config.toml
head_dim = 64
vocab_size = 2048
norm_place = "pre"
positions = "rope"
tie_embeddings = false
init_std_qkv = 0.0621
MLP neurons of a small language model. Each row is named by its layer, matrix (down: output weights) and neuron, and shows model dimensions 32-159. Each number is 128 + 32 x the weight over its row's rms, rounded and kept within 0 to 255. Numbers have three digits each. A neuron's up and down rows have the sign that makes its largest values positive.
A block is one neuron, or neurons of one layer that tend to fire together. After each block is what it responds to, as a language model described it from the Wikipedia text at the highest values.

L3.down385:140117196068122131121164119089129091106216058108103157098115184161056143114196120172134134128111076134110105140086115128111113121167106131150137153097112136136157119132161123131133094072106159109161113172172139168085109098170161118102130139092129127065193101155108127150142107104098076100134084119143114155138089102106121190106119153131158181109130142145175227103142147091113088092121
Mid-word pieces after short prefix

L5.down25:111071171126088130131151115165102136127153097078163079123071099162097155140172173099094086140200143121160189133114125130161142134126124188149110140128173138166138172102106127139169089110081143115105138137129146094125214167166119131185110165151134112109162150120159079176114201147154084176138088117081108095054133112112096170163131105164134178077125084155105121084066134073149070131115
L5.down121:150099125139126112102145086179087089139071064114134181145136086132192135142135121094154067106117161100101095167110115157122113141180089102140151178097092163053108137153065080171114128137151139147119131105128136109125209127143130108153130119117158153140109133094082159085131125073160020165172151163165111090101153096105129101139130111127134131094119110098117210136129080142157058068142
L5.down123:116122089149165136138118134115119102090124160131085125116097149201147085140096127176085143207154068089070093098105138129154106180148143086086114137088118160055118138131158183111126122082137086133192000145174129108098143117115155112146113102173146134109132137165136189113105096143129117088115181117141129139155112138137138105124168089146173123108193173088106137131148127139119111130102
L5.down125:176127114153146113131094144117090098132109146167099109095145163090078185167111122106172157142169121116134097172146143127147176154130094144157160149148144160128148134068149134138147075088116128184117131091172161089158152097097118120139087095084151137120088128113127079111137084164133137172249174152127087143168068108144101064084104153158078123131113085167129127124155088159117134206142
L5.down196:155117070138136124113143134093107132087075152125122104105138126166098167111063159090108115125141139100083062138162119098079139191110109094173180125197064089156150141088116164159174051130071134142171081103105130104129209058162116152109155159145194062140142117181128140135125146075138134075124186112096118141100167124138098129092108146164082094079123100130116136168146155161127167149128
L5.down208:116106151139120095091176150211112134159131109062165186106109074107132079134085159117063110122125191097128158128126111164153035114165089194101130091155150110152114125123112072133102134163140116158109151052120172143093160109120161133124068135115108131103101127150129098167093122170165143090142078115113091123096113137053142137118112093137180172136142124110045041145107106061186084099107
L5.down254:103094073130112124147130210086095139176080132144120154166102085148129131101111107189132122166156238141137106092113118162170103099164147087084113085121136139188157207148132142137145143113104148095133133174131069092099097141078156144108107049126131101119074132086146132141115149125122083111125143163142113115110163116109146133138149133129130180108113201098093134100171164140114051118137
L5.down269:149135123105098070096152190099177170137158144144089154123109194071133144127123085187123170134112129156089149121075160148217097141094150086076082186105158134163128138123124109118119156159125097090149148093101164166105133125145130104091068127141109097078110116140117088144168161140076090086174114145142140096174173092150069177094138106104116169134072138137143124099098104150097067214142
L5.down293:173178097042062140102147101114131152113122172111139143110148093107137111117122085177170075095093078085118138156086155192111192132167071120127167125149153143194141088143102127143102088148132107106139147164096085142118187110111172124130160086076117077168169112173127133097127107097140140139128080167126105091031134127152117145130098094130127145151113117084078134130145118149143074150144
L5.down365:148171131170108127093135131181153235145118147084112086095079112104158150063133073110091155100135105131138097155086157178075110161107119097067165155092150166122143120096080192119139122159129141092097157160154053157117173174060061050148061114100131224118093216122149085178137124165104179129095136127105157133111143162094146152096150189136080133151091112177147164137125147115168104118157
L5.down397:117085124150119107164091110071077122159134190192137095168093154153182184099105157181135124112099145155145093133093135113095191117130135140093116118141121115152173143147108148193111119144164146137115117112133150179073123128151069133109103080046117176141099099129186148102164155122097112130188120112147140133100117175193091110186083106133171131192123139096161094053119130099172090109131
L5.down424:132125139137168101142102159088146101095118154106087155085059142125080188046159117107094088145124155094136118101091130110104142122121113101080158109110153138161101115116117120145091097091157124112168063118121139129070132171147210209081134198118149143150107162169122175106146170142137159168132066129091095075099124173150082116154145104120169104150122159110180162157054142094108112139147
L5.down443:156117129143071113126180191189150134107142160161115125123135154110126148167138196173108161169108170091134151074078154181158152113156149124130130129128120134146150123151137115113114082126155108150113150101141106165131141147152129106144148126103131136197113117137144186178083141057096121134159202117143123142107112070117114142161171166136153167139133147153138163081118161155092106112050
L5.down460:126130138092102141148172107113102125142154128140111160100170121110113104130136102104112081129153133130102131084149147150141103124116081163118206163097089154124178161171074099087138111118065102125156156063173136152092203086134145092177125141091075103097118162131116170097126139066110175144205124138175153143111157109121159108174129182132144096186129094148098134048147089133136117115121
L5.down477:140134115147119124131165088124068145161130113130086097138181162164161150122090130132134057165146177109150148137150129084204061183091158117088143161119154130127150115152085053093156102105130061112069163103148089131126154119100187124154118208139102100105162132166082182136106217115077154156151110077193163118138112151146100118138156071126121133141096168141128166103087071129170082107117
L5.down490:145099149081123177133156111135151156126116128121147127120144098098041132082133097171114056143113079122146155131084065171153161188188113109166119142143155089159138124122138164137111141172064117169093174125178149135149135128193139093158150164115106112152110095132150101150179117100134110180144180098119144177142147103107087122169127156152119154117116154093128125086094186149130122103155
Mid-word subword pieces

L3.down181:133081118104137100096147089109123095129085128128149158134160156086089170092143154124175113117142105168163129150253092099118125138114079153126143124118106132088082134135152157130098147106061130096143128142112142127071101155115111185113093167143122169117106122161151103149118139171203180178093114098128132096150092136131078088146105138094068079141099175143114130171134142073101067031145
Article-start blank lines

L2.down14:152158069091094145110075175121117056143111146133109155145125077164141084123070150045117126083152191182160104203152106153173124132135145152127146115074155168053135170160118112053174117137132148071145080132143155087123163139114091140123056187132158143147112093149164154085101149141094124120096101154156041143105152119132121133130140083124135191155116092106141149149120193132137139100147
L2.down181:136184158150139172078116147140116139095116110106158104150157125110133127126174135145124140100124111171134156114130100119184126146120118106150127155112124127178140114068130125160103112053146069164122143151193111138131093071214169101123071162109215120110097078132102142165129131094194118045121119116158109211179112086133135144119097149096127130102148151142121094122110088108143100083152
L2.down378:141125131173134147128078169142112111019134115087133135136182137143198106149153116152175194160162141138091164125106073141151150138090117098136136107141137104197149184139174125097162121132150086087174092137095144188186160126090157109135132151125122101152154134154143111149140124130129140108159101070169140105119152111141132155106143062068145127164107109179139173160165207125076020156153
L2.down399:099161131082170184088147153126130132103114112095121123114124136088157120138127174093120150129182079126077105114116140102078119153138149137125138122166084149175199079151126115099179139160131068146127095103153132135161082181113160124136091170110169094170111122129055193187218140132098157067110130133083083117113134134126116093186151143116205147103145119130160167114159114153072062191181
Decimal digits after point

L5.down7:198165157196130162103137151106089087072126129111168118105105121115100070123115106038109150123143155115092142092172071096144081129130114127071121127135120157098164112098170132144084158119148089121125130176100143112083137179092099141121093103102110131138131130118079164117140151130117103149128121094051096029139119109130138066098096136074126187112153081126146137141102158180120123106150
L5.down18:103083118114141083099148102144051149094135160147157129091128132108156132072098105105118178127158165075140127158123115096113111128118110144126162112142097125178093168177145131128095119077137143179121102179154085122071088146144122162128113114171136183127158084153107120095125117117140136173140134094167101080213087145110142179122141131148142111077126124079091072118092169182125154182120
L5.down26:130111157118113118084176104133158170100117077196104136172147084110089174120153119108121089052196155144114126099130151121161186119103134194132127125089163169136121117116102122159120119132123108171091154150127146191162129123164134152142179099115055135132138069143159193133157160143149145200144133141147120110145124042089142111108178132115153110106066212173141158105134140084096132176077
L5.down31:085133132133106134088153095173094132107109120057135103126135175121142080127156177131082139142096083100130065139110093130117105171109201147190089109187144120170124165145122143120178156176123104075182128050107123118112151145156126154085189162154105175117155156088085161144127137048099049183132125139136154095148147073144054131121129128105152111128149198112151072157122114162161140167162
L5.down36:093161110132150170120157183145087075093154116162100131162117117150121139136133139188108140148085123103114163127136121113122123100178143122072091157124118162161085108042144169064124146083069161142141122106183209089122107139097138126129140175056092178161110150135157145163122117076133058092202143082173110108160164131117075096111177136102098076146137148155115097092108194082103087140154
L5.down63:168153134069089139121133163120121130089142083105171168106156126141109089125108177119085135110124189151096118179096222101149133113144101098120155145089120169159117100134110138171172145173102143111123109136123089165079052181157079125138133101068102119101182118125100138142141108167128090087074199113142155152096166143151139062132166174217127112150165128100143120149091110122148077107182
L5.down122:161108118128154149161071151100149079092170100149122071162145189156135147112122105141074159117092106131169109140130166077120152096124145122100068163127135153107097162184121142102154181133117167141111123074114136126120168145180123127183125150136169166173160184156064126113099117027160140202147167131116174123112179104121132138125130186136097114131128185118167168142144078130189121095130
L5.down157:149144157163103134120176141069145058104126165135099154109185100147164097145079103160109115162142101117120170081124150130066124124090144088067127065130135124102139102086105163093200084140130107117138131183147112075107161175085092101183151176100119149111172143147149081138200111127086118124118115092123122140127160139117073108114097087160112157112120177170122160124160191195092119145193
L5.down195:130141105102125053100121142141089099104114162075122106167029081074177108054151107105130128120089101140114192132112118092083132145139133143121083120137105144127096117175100155099128160153138074157124116150137103106105120128169132081117159131117107123168132118025125132132158150133159105159162130104098112183172177147162134083115182132155058129137129075140136144110108133124070068135157
L5.down302:182152171100099123109173139125105117135179125112090144125090080166159104176076143176130063093116140106165091127119117104178127142139174142151107147076206149087130116183103123122112091057129122105128141120120120125134154145108123135127116175120121087051160151015116060078077061123130080146163152165110155063123137119128146154114124110141154172114141125098087121078073135159082127168146
L5.down325:070127103144115181076152129167109134130139092082166173152141070185083153101121131065133084170082153123113117166106136131136103128115108104174149134219134095128122112107095106140093153157140084180129133145121153110165155113209128178102051144157144061194185114110186141141137119150141161191135181099058128122092105114123139097139190185144149098119127143128095171135131082134108105098142
L5.down370:075088106079127150148129160111190142119132098147128144140118112092124100114135105075156117108154208127144147152113163116081151169177130147148177112176096083109152129205162131087154125125139186171115088144096106089084117123142070131146182138127159134110110147204135112094192089113118131152136147097089099100116142110147115101130136107103097076126103038119166148161125159141137120123122
L5.down374:151147115146155137112140124140102096077139087157127135177059130100080159145125117148092099092159109144092141076099110068149163108159146113115100103150152186120127186079127096111141160112091123104147138160126146154121126122120140144123128155142106093174104157086149110142125163127107090140121160142115130109116110097089140218144169117094151162126188162055109184082068152163081029094111
L5.down425:163151141101148088124085095156125104075110127112143078115147114093125120153211104092082135136117121161104208112155137132045220137110203112114137137072090085181085175129166137109128115128183144077084152116141108114072126163117119152118101142164093117152126092140088141131092158179094146126111112158118146151077120048111164125083144083110162158128120092129125124111030160116131132098155
L5.down491:114156106138087111133133168050090131136099099124145168217146137091153082170111106062118094186190168112157142120078119089190103206115133119146080163188173108138153134064119144148088139116175143124098136145156119153145071107149142101128121162105156118128133152122107113144094145096161147104147150117127092185098085099066104123158106138139136142092167143132164136095140111114089149159062
L5.down493:125148109205122108101196128123136155137117168171139104158122184192083089087118137112166170150167119152145171134052076131097088089166176159113111142187139202135100124093163122092114116071098138133158102106179121137086133164144142139161126084117099147148091195159166093151130149113121221110141131186102115114137152133149102138111108131096150075139135149126127116146188142115139168157125
Mid-word subword fragments